Part of a small language model's weights: biases, tied embeddings.
MLP neurons of a small language model. Each row is named by its layer, matrix (up: input weights; down: output weights) and neuron, and shows model dimensions 0-63. Each number is 200 + 20 x the weight over its row's rms, rounded and kept within 0 to 999.
A block is one neuron, or neurons of one layer that tend to fire together. After each block is what it responds to, as a language model described it from the Wikipedia text at the highest values.

L9.up2,258,218,200,210,209,204,217,182,229,188,191,223,173,215,213,191,225,204,209,208,208,211,196,218,217,174,199,198,189,177,173,185,209,180,189,191,178,173,229,219,196,173,189,228,195,185,201,237,158,173,193,205,188,203,231,201,190,193,231,215,194,198,188,187
L9.down2,227,164,212,236,215,170,212,180,230,213,188,187,206,206,222,184,191,199,191,173,232,223,178,196,199,155,192,199,213,191,200,226,180,220,188,195,219,199,207,190,229,200,221,226,220,198,202,193,192,192,194,196,223,204,239,231,208,256,205,213,188,218,215,183
L9.up411,233,218,199,211,205,192,215,195,200,216,180,170,185,198,208,186,206,215,200,210,179,208,177,205,191,191,212,193,191,229,175,154,186,210,203,207,234,206,189,208,213,171,202,165,215,247,237,163,188,204,222,224,204,194,211,230,203,179,185,217,198,182,200,175
L9.down411,211,183,203,217,195,198,212,195,211,229,183,180,236,236,229,176,237,202,188,230,181,224,203,208,172,185,183,184,222,225,203,186,195,207,177,205,198,172,177,222,180,172,195,211,193,225,170,188,204,200,197,207,206,185,189,187,197,198,228,210,192,161,233,176
L9.up746,208,212,180,186,183,224,215,213,213,224,209,237,214,217,182,184,199,193,196,208,217,201,230,239,215,194,228,248,197,195,196,167,190,214,208,208,194,235,207,224,167,167,215,195,239,198,215,160,204,181,194,225,171,195,210,183,235,186,194,224,196,192,182,178
L9.down746,190,166,152,215,226,236,190,203,173,179,161,221,197,218,231,198,169,194,178,188,173,210,185,218,175,226,194,154,200,198,206,164,210,191,195,200,185,151,216,194,207,199,207,214,200,188,208,235,230,200,177,188,210,177,166,202,168,191,211,190,157,229,203,196
L9.up924,239,202,208,219,210,202,175,186,218,209,184,240,183,168,212,190,226,211,177,200,217,186,188,216,186,182,199,193,176,184,168,184,221,198,173,195,185,187,211,197,193,219,205,165,215,151,218,218,188,168,187,223,158,257,224,210,184,201,236,219,190,154,173,205
L9.down924,175,178,214,186,188,184,159,157,193,172,196,175,208,239,197,179,171,204,200,209,195,193,216,179,201,169,215,211,163,177,238,209,176,223,214,226,214,191,161,207,202,223,187,197,194,209,184,151,214,201,200,235,191,206,218,202,169,209,220,227,211,226,154,215
Prepositions with and by. Mostly the words with and by after a verb, participle or and (and without, along with, attended by), plus stray mid-word pieces like -ith, -an, -en.

L16.up40,176,187,236,214,202,231,189,207,227,204,191,220,173,228,212,206,193,182,161,220,184,195,178,208,213,235,207,205,174,194,163,215,211,196,224,224,219,215,211,185,212,166,188,202,170,213,197,219,211,191,207,180,178,211,206,193,234,195,174,221,212,182,179,191
L16.down40,178,155,179,217,161,183,230,214,184,185,182,158,201,224,189,225,183,220,203,194,167,187,185,204,186,212,218,179,222,214,186,192,228,192,211,209,200,194,187,220,202,198,199,197,179,198,174,191,186,169,209,197,193,157,234,176,241,200,179,184,204,201,216,208
L16.up114,199,208,229,185,229,183,231,184,176,204,257,214,196,190,213,162,170,177,222,187,215,171,173,195,213,188,203,196,199,180,216,204,210,176,205,190,254,213,186,204,212,155,203,218,180,189,218,234,191,201,223,227,214,206,189,192,186,178,185,215,228,194,185,194
L16.down114,215,159,196,199,221,251,207,187,221,222,220,186,178,205,209,201,201,206,210,163,213,216,209,174,182,208,220,185,169,202,219,214,212,170,177,190,223,211,212,198,216,244,223,198,221,201,195,190,215,190,225,203,223,230,210,174,199,215,224,197,180,205,242,207
L16.up377,183,223,211,185,233,199,203,187,171,169,215,188,189,197,192,182,215,178,216,179,220,180,213,200,213,210,191,204,233,225,140,230,194,182,179,212,201,190,203,198,181,210,197,189,192,231,188,187,200,181,169,209,222,219,236,207,206,196,184,208,197,203,188,208
L16.down377,201,188,233,196,197,197,201,174,186,185,200,218,222,201,160,185,207,203,186,197,203,210,188,227,208,197,197,205,203,206,207,207,196,207,201,191,207,130,207,227,225,188,176,163,187,210,221,187,208,162,218,213,183,230,199,193,210,187,183,225,212,200,227,222
L16.up777,196,223,192,152,205,175,217,185,150,182,191,163,203,165,203,179,172,177,200,176,199,183,160,173,175,209,205,239,212,211,217,178,191,204,205,192,212,195,204,213,220,226,173,216,184,175,196,205,238,176,180,177,214,222,206,201,215,190,211,227,201,206,231,208
L16.down777,173,188,144,207,189,215,188,229,227,188,214,209,170,170,170,191,167,220,199,209,186,195,202,180,197,213,195,206,166,166,201,176,174,195,177,177,167,181,213,192,206,223,211,201,212,178,179,208,182,197,197,202,234,218,220,190,219,213,196,218,169,258,196,186
Mid-word subword fragments. Short vowel-led word pieces in the middle of a word split into several tokens, such as re in abbreviations, e in architect, ol in Catholic.

L9.up250,222,203,206,213,225,185,238,217,252,182,196,202,204,198,213,218,198,195,202,224,180,250,239,184,209,209,178,177,217,139,182,189,217,175,189,209,221,206,183,192,207,182,179,273,201,190,203,236,193,163,203,230,177,202,172,202,219,199,185,192,180,178,207,185
L9.down250,236,188,198,187,209,190,202,203,216,226,200,158,222,184,221,180,183,211,217,202,220,189,220,176,203,200,209,224,176,204,203,227,204,195,230,180,203,225,182,172,198,210,174,215,202,210,199,193,188,226,205,196,196,194,191,210,221,215,190,198,216,235,206,248
L9.up598,227,230,180,212,203,180,208,211,210,206,198,190,213,181,226,212,190,228,202,180,195,231,197,208,206,155,182,194,186,177,227,208,201,217,233,194,235,227,217,201,201,204,191,209,206,204,188,177,205,197,180,213,210,199,209,208,183,200,228,207,186,205,203,175
L9.down598,219,199,192,179,198,224,179,210,207,191,194,187,169,220,229,183,217,198,206,240,214,220,169,217,239,191,188,201,172,214,204,208,211,219,222,218,191,190,189,191,212,204,180,200,175,175,160,228,198,195,205,146,176,196,234,185,181,209,187,225,173,185,191,203
L9.up640,188,193,220,155,208,203,211,222,218,199,220,173,184,189,189,192,168,184,214,188,161,186,176,197,200,222,181,220,194,221,225,237,200,239,200,206,146,211,170,212,161,178,182,226,191,200,220,237,201,157,190,183,241,185,181,189,195,237,188,217,185,216,183,190
L9.down640,168,140,151,206,183,216,218,156,220,171,224,187,214,211,195,183,178,201,206,227,243,200,224,223,205,181,241,193,217,217,188,190,206,203,152,201,229,166,200,201,227,224,202,206,239,214,227,195,182,237,207,184,193,182,145,212,212,161,181,197,226,202,191,233
L9.up679,190,214,184,212,176,230,223,215,215,193,167,257,215,193,188,192,206,204,216,233,248,171,191,151,166,199,188,180,206,173,190,177,208,195,189,226,237,234,200,197,182,194,181,211,175,203,222,242,174,191,203,210,193,204,178,192,174,175,218,217,193,205,213,191
L9.down679,196,174,209,206,200,192,201,182,210,184,220,182,208,203,157,177,208,206,189,215,227,149,200,197,202,190,188,205,200,201,216,163,189,179,159,189,241,204,197,204,195,220,214,232,176,206,215,200,182,242,201,188,165,195,193,191,179,236,189,199,203,199,194,206
Mid-word "ir" and his/her. Short vowel fragments like ir, il, or right after a word's first letter (G-ir-l, c-ir-cle, F-ir-st, b-ir-th), plus the pronouns his and her.

L23.up655,196,187,222,208,200,201,227,189,228,206,185,188,193,185,216,198,201,175,198,180,207,212,216,170,173,179,205,193,201,169,209,209,230,191,170,212,230,182,210,205,211,210,199,228,166,186,165,177,184,186,210,213,196,222,198,202,194,218,203,222,198,233,215,215
L23.down655,176,226,209,187,187,195,167,158,191,202,217,199,183,232,195,174,165,207,226,205,189,199,222,221,190,195,222,185,195,228,229,181,202,171,205,159,209,209,208,193,191,191,210,188,194,207,190,208,190,163,187,155,197,178,184,207,177,233,213,195,207,195,243,207
Mid-word subword fragments. Inner word pieces of words split into several tokens, usually before a suffix follows, e.g. reac-he-d, capt-ure-d, fict-ion-al; sometimes " was".

L23.up39,216,202,221,188,209,203,198,167,179,185,219,210,227,202,221,203,225,162,170,154,190,202,179,235,188,204,189,198,212,210,192,197,195,172,227,161,237,199,172,172,222,219,209,244,201,193,172,192,194,223,216,178,175,230,182,198,238,189,218,213,190,204,206,201
L23.down39,214,169,191,179,173,221,195,189,208,214,202,222,213,186,171,177,227,200,193,211,170,215,208,206,231,223,221,177,177,173,188,206,234,169,210,210,202,222,181,188,154,167,214,205,188,193,213,208,193,176,203,243,205,167,195,194,189,215,185,152,214,205,171,185
Mid-word subword fragments. Short word-piece fragments inside longer words where the ending is still to come, such as p in Stratigraphic, uc in Education, in in nominate, and word-initial p as in pedestals, part.

L23.up332,180,237,180,206,212,209,175,184,203,188,188,189,156,191,205,190,225,191,192,214,186,174,174,226,218,213,213,194,223,205,197,193,224,226,172,216,225,188,249,184,218,174,214,202,190,240,167,241,179,218,190,183,179,186,234,200,175,179,182,233,219,193,222,214
L23.down332,194,181,204,200,165,214,213,191,185,213,203,188,193,177,181,186,234,184,197,186,262,224,196,199,239,197,212,180,227,168,152,164,221,189,234,177,203,174,204,204,195,193,182,176,224,192,204,202,202,192,157,191,191,182,213,211,196,199,201,186,202,237,210,170
Prepositions after verbs. Prepositions and conjunctions right after verbs or nouns, linking to an agent or partner (produced by, worked with, consists of), plus mid-name fragments like Ch, el, r.

L9.up42,185,172,204,186,187,214,220,171,211,189,209,209,216,170,219,199,191,215,184,170,205,181,187,183,227,165,163,216,174,198,199,171,180,192,227,194,208,204,183,186,187,227,207,201,172,176,246,250,221,202,204,200,212,192,211,193,207,206,191,211,218,189,226,206
L9.down42,183,211,228,206,180,184,191,187,171,198,196,200,181,229,185,210,211,159,196,202,211,212,177,189,162,191,182,201,215,217,219,220,200,185,182,232,185,198,178,206,197,186,204,238,139,236,216,179,223,234,176,175,189,198,211,214,192,217,202,221,167,213,172,215
L9.up227,199,182,214,262,176,211,207,209,209,174,207,232,228,177,215,163,200,173,220,199,178,204,185,206,211,177,212,190,204,214,193,153,183,214,204,182,227,214,224,167,192,205,211,190,202,209,193,213,196,176,237,202,195,222,238,205,216,237,187,229,224,195,213,201
L9.down227,165,148,198,201,169,144,209,198,229,222,201,180,187,186,211,197,192,178,183,209,202,220,180,209,205,214,178,212,196,195,217,212,212,222,203,209,197,182,214,189,214,190,157,206,204,184,201,215,213,188,205,186,211,187,181,167,242,222,199,198,234,229,152,181
L9.up675,208,153,220,239,185,222,256,182,178,219,180,163,200,202,187,195,199,198,170,186,215,181,183,181,194,187,228,222,223,208,199,181,207,218,217,212,239,236,236,206,225,162,188,205,200,175,200,203,173,202,223,219,214,205,197,208,185,232,190,210,173,190,189,191
L9.down675,236,192,217,200,196,220,205,193,220,165,226,210,198,201,230,188,228,212,215,192,194,205,173,243,175,202,190,170,185,143,216,191,204,160,182,165,179,180,181,204,239,189,197,182,206,209,167,178,204,214,198,208,160,182,218,209,202,201,194,225,187,212,190,169
L9.up975,219,206,202,202,175,183,215,202,227,190,215,211,232,191,217,165,191,183,232,218,193,214,184,164,182,207,199,207,184,200,192,184,178,219,195,194,187,169,213,201,215,190,196,205,199,242,155,223,183,189,186,184,191,183,228,170,244,209,216,229,196,169,200,191
L9.down975,187,217,215,164,183,186,227,175,191,198,209,178,210,162,197,222,211,243,197,257,207,191,182,198,217,201,213,197,199,200,203,212,228,186,210,193,209,221,164,204,237,227,221,171,188,193,197,187,207,205,174,200,236,210,182,224,185,165,228,188,233,212,202,196
Mid-word subword fragments. Short interior word pieces, often consonant-led, inside words split into several tokens, e.g. p in Biography, ip in Taipei, il in failed.

L23.up626,222,199,180,222,214,219,200,168,186,197,199,178,213,204,225,185,183,209,245,190,188,217,242,224,196,179,209,209,191,191,180,168,224,194,189,178,211,201,170,178,206,189,201,158,200,203,225,203,189,209,204,183,214,204,189,219,192,231,190,240,208,217,194,224
L23.down626,193,204,191,224,210,222,168,211,185,205,230,251,171,244,191,209,192,187,210,199,203,192,213,234,161,222,187,219,237,199,198,177,221,204,199,146,189,215,162,190,187,164,176,164,197,184,200,191,209,180,193,193,180,188,195,188,153,189,195,219,187,173,213,169
Split-name opening letters. Single capital letters, mostly vowels, opening a proper noun split into pieces, e.g. E-ngland, O-kinawa, U-mberto; also mid-name fragments (Fried-r-ich) and occasional pronouns (his, I).

L16.up281,203,213,194,202,223,205,184,215,245,192,196,228,220,213,191,178,201,185,215,211,206,226,180,166,204,208,194,185,199,238,198,244,194,218,224,216,188,173,209,191,185,182,182,236,172,201,197,214,222,218,186,187,178,232,161,205,231,221,197,168,206,196,186,194
L16.down281,181,197,223,195,166,223,212,183,218,181,209,192,225,229,212,215,187,229,233,168,193,229,183,213,201,174,196,195,195,206,172,234,201,185,200,210,194,222,177,212,191,164,259,199,193,198,210,201,219,215,209,222,231,230,207,217,192,219,210,178,251,194,207,212
L16.up293,176,185,185,187,204,170,201,252,220,187,187,233,181,214,152,252,175,196,211,187,167,204,199,211,214,215,245,224,198,220,226,223,212,177,162,220,222,180,236,206,199,199,206,198,215,196,194,211,180,199,202,183,191,216,183,213,225,188,198,213,198,223,189,188
L16.down293,181,177,189,209,200,226,179,201,224,200,215,215,170,171,198,218,175,196,200,225,183,204,192,206,223,257,201,222,225,181,219,181,211,191,192,183,220,209,209,226,206,199,152,166,238,213,211,198,231,244,208,163,217,217,184,229,205,234,216,204,155,166,212,188
L16.up705,189,227,197,179,231,187,199,211,214,220,192,222,205,170,147,180,178,207,223,205,178,245,273,214,209,228,239,176,192,224,187,199,168,199,173,209,223,200,202,189,157,165,209,204,190,205,212,179,212,213,206,191,217,211,180,187,235,212,166,183,180,208,196,165
L16.down705,170,184,185,205,214,187,239,228,184,193,198,213,220,189,207,181,181,223,189,199,194,246,204,209,238,182,175,225,195,160,180,202,187,153,211,188,213,182,198,194,191,193,190,210,216,194,174,160,193,200,208,202,218,195,241,201,187,227,192,197,218,236,220,179
L16.up952,208,212,208,192,217,214,192,176,177,226,189,189,171,193,204,181,183,211,237,198,199,205,195,199,224,200,229,198,173,219,186,204,206,216,217,199,225,209,184,223,194,151,217,208,148,189,220,197,216,196,217,233,194,232,236,163,167,227,245,187,192,180,162,179
L16.down952,226,225,195,202,187,193,214,182,192,176,196,204,205,148,181,214,188,232,189,203,159,201,196,230,216,225,198,199,195,237,176,195,185,208,204,193,229,189,224,149,197,186,195,211,200,210,207,175,215,222,186,200,175,218,151,187,212,228,207,247,222,226,171,173
Word-start fragments and headings. Short first pieces of a split word, especially a lone " e" (e-lected, e-arly, e-vents, De-ce-mber), plus == section-heading markers after blank lines.

L9.up39,228,230,198,190,245,201,214,188,220,162,195,221,230,168,176,200,207,228,218,175,206,196,172,204,176,213,212,196,186,203,215,183,153,188,194,177,192,204,203,224,218,193,190,198,184,209,213,166,217,187,221,222,180,203,197,173,187,220,197,196,191,208,217,206
L9.down39,218,202,204,203,198,221,190,190,203,198,168,211,183,168,164,224,190,198,224,181,182,221,229,206,205,201,212,205,159,208,207,221,197,187,233,170,195,181,173,170,209,245,195,146,173,224,188,190,208,222,217,203,224,206,228,244,210,226,194,211,193,198,205,227
L9.up374,227,200,179,218,209,211,202,177,199,211,193,174,193,200,198,210,247,195,179,193,189,184,221,253,160,192,192,225,235,203,205,212,148,200,172,192,179,177,173,211,183,233,191,203,186,208,195,229,209,205,176,201,192,207,240,182,201,208,230,189,211,193,203,211
L9.down374,211,195,235,216,195,200,187,212,186,198,255,199,180,213,214,186,199,216,227,199,175,232,224,216,210,197,207,180,192,212,227,225,182,223,215,246,212,182,216,200,215,164,225,217,174,191,202,178,207,197,226,226,199,205,219,192,219,234,186,215,226,201,193,227
L9.up384,179,150,197,167,206,203,229,203,201,177,215,197,209,223,199,196,228,247,195,190,226,198,227,216,179,223,204,215,207,200,205,198,191,200,197,195,182,178,213,249,193,231,179,164,204,225,208,225,187,221,179,206,204,178,197,216,204,188,198,204,190,208,191,209
L9.down384,214,224,192,212,191,208,238,207,239,220,214,205,207,225,205,217,194,210,201,178,180,195,197,206,198,215,176,189,175,211,189,204,197,192,199,183,199,223,193,218,206,184,187,204,203,162,202,207,193,216,171,202,198,218,249,229,169,211,190,185,160,177,196,205
L9.up632,232,177,189,225,189,196,213,184,222,231,216,176,197,206,191,212,203,233,202,182,217,196,227,226,214,174,222,190,216,186,206,195,181,189,195,176,225,138,197,209,215,192,189,198,173,196,179,202,217,199,190,229,197,191,214,181,154,188,222,198,203,152,220,205
L9.down632,229,192,203,217,217,227,209,155,211,234,239,189,168,188,181,176,203,205,234,174,184,242,204,215,203,179,220,175,228,204,210,203,219,234,193,184,222,170,208,192,195,166,209,204,202,190,190,216,206,181,205,222,215,192,206,228,190,204,223,191,203,157,208,192
Table header pipe separators. Pipe separators in Wikipedia table header rows, especially after a Date, Position or Candidate column; weaker on mid-word pieces like S|t|rength, success|f|ul.

L9.up38,191,182,202,174,223,214,239,204,164,187,215,199,196,194,194,211,229,235,182,194,213,229,225,187,231,220,212,219,178,218,200,217,210,226,191,170,185,209,210,245,188,223,217,206,204,214,189,158,161,189,160,196,193,224,202,173,187,173,182,199,204,207,198,176
L9.down38,191,188,174,162,195,171,200,178,209,172,223,194,194,183,194,198,214,167,170,181,213,219,207,203,176,204,216,174,207,204,207,189,205,197,203,192,171,212,183,152,171,198,186,230,210,211,189,218,205,154,191,191,169,214,203,183,209,221,205,191,219,223,215,187
L9.up275,183,211,186,228,163,191,190,164,189,191,176,197,162,206,212,176,194,181,230,189,194,218,193,216,188,185,247,228,209,222,203,157,183,229,181,171,198,204,208,164,207,181,168,188,235,180,184,188,193,176,174,207,191,176,202,229,212,193,182,196,196,192,199,219
L9.down275,190,160,221,190,232,181,228,220,175,200,195,197,214,196,194,199,218,211,213,199,160,197,190,204,159,220,205,189,194,226,165,182,157,217,153,145,214,210,154,215,210,229,226,212,207,202,231,204,185,184,218,179,162,196,189,188,195,206,190,240,216,199,220,177
L9.up512,199,186,204,197,208,171,212,195,176,185,193,223,209,210,214,231,190,180,199,169,194,247,229,204,199,192,199,215,166,217,217,194,208,217,202,197,184,181,181,219,183,207,132,178,200,210,238,186,182,180,215,171,225,207,193,212,182,186,207,199,173,213,273,176
L9.down512,206,219,179,167,213,178,189,180,197,179,164,184,207,199,217,206,167,193,175,215,195,185,187,194,181,191,201,173,227,211,199,166,196,203,188,148,194,202,198,194,201,193,180,181,212,195,187,203,213,183,183,224,191,221,190,171,201,193,201,208,188,232,176,186
L9.up761,231,196,222,182,191,143,229,190,186,190,213,200,199,174,212,223,213,177,198,178,189,217,177,182,206,202,187,188,197,209,174,189,202,180,192,219,219,175,192,195,193,180,179,234,189,159,204,178,187,202,211,212,214,198,204,201,224,231,210,201,186,233,183,188
L9.down761,203,199,222,210,193,199,203,212,209,213,210,180,187,219,189,197,221,172,191,195,191,194,201,175,200,188,192,201,182,210,197,184,215,243,199,223,197,226,209,207,218,158,190,200,192,216,202,197,178,179,171,227,202,204,204,161,218,169,172,214,212,188,218,219
Mid-word subword pieces. Short subword fragments inside a split word, mostly "re" or a final vowel/consonant, as in hund-re-d, ag-re-ement, child-re-n, peop-le.

L16.up157,225,244,213,199,228,172,204,201,187,192,192,219,195,197,207,227,177,224,205,185,184,209,192,185,229,188,195,202,189,249,216,200,189,235,174,221,190,195,213,229,221,229,227,233,193,179,195,179,210,215,183,165,204,203,194,204,205,181,225,211,195,202,204,229
L16.down157,163,198,186,195,209,197,208,224,220,208,207,197,210,232,212,204,212,221,205,193,179,229,194,208,223,175,198,211,201,210,178,212,186,227,192,204,190,207,226,206,220,215,183,176,219,203,185,203,218,199,201,240,217,207,162,206,228,218,215,246,180,201,184,210
L16.up481,226,211,169,213,220,220,203,188,229,169,163,206,227,192,213,206,216,214,221,208,156,200,192,222,216,184,178,191,165,166,194,192,221,218,197,223,184,184,199,219,252,196,199,184,230,185,191,204,183,210,211,206,222,215,219,204,176,173,215,207,161,158,235,197
L16.down481,213,216,219,153,211,169,208,205,182,211,228,229,198,205,188,209,209,224,217,231,180,193,184,198,193,231,188,232,200,209,254,172,239,202,177,170,226,171,205,198,236,179,178,191,212,207,188,195,150,158,172,183,212,217,174,198,200,215,192,183,187,179,196,196
L16.up652,213,180,224,171,195,215,199,182,236,210,180,238,210,206,184,188,224,197,197,173,196,196,188,164,219,217,200,208,194,191,208,179,216,210,195,202,197,221,196,203,212,236,202,176,213,182,212,194,198,185,207,240,214,186,218,237,196,192,202,199,163,207,231,182
L16.down652,185,193,195,223,212,205,181,221,188,223,183,225,159,233,204,196,227,209,158,184,224,240,212,195,200,210,197,178,248,226,205,147,208,204,198,186,201,157,214,228,231,205,167,203,217,213,217,197,206,196,196,207,168,194,192,218,174,232,189,186,213,201,218,166
L16.up786,245,216,174,200,214,188,237,220,208,163,212,223,222,195,197,207,245,190,268,203,149,193,207,177,250,214,200,179,191,225,181,180,211,197,197,200,186,213,189,199,166,195,160,175,207,212,184,194,241,175,212,226,195,166,216,196,253,198,194,187,177,188,201,244
L16.down786,193,230,222,204,217,190,201,174,184,193,201,258,206,138,204,221,239,197,240,191,186,215,205,191,155,185,194,210,179,202,248,167,223,189,223,212,198,213,230,190,231,224,222,177,215,204,177,208,202,178,195,165,210,180,192,193,215,187,249,193,197,192,188,190
Date components after prepositions. First letter of a month name or first digit of a day or year in dates after on/in/from/until, e.g. 22 N(ovember), On 1(0) July, until 1(993).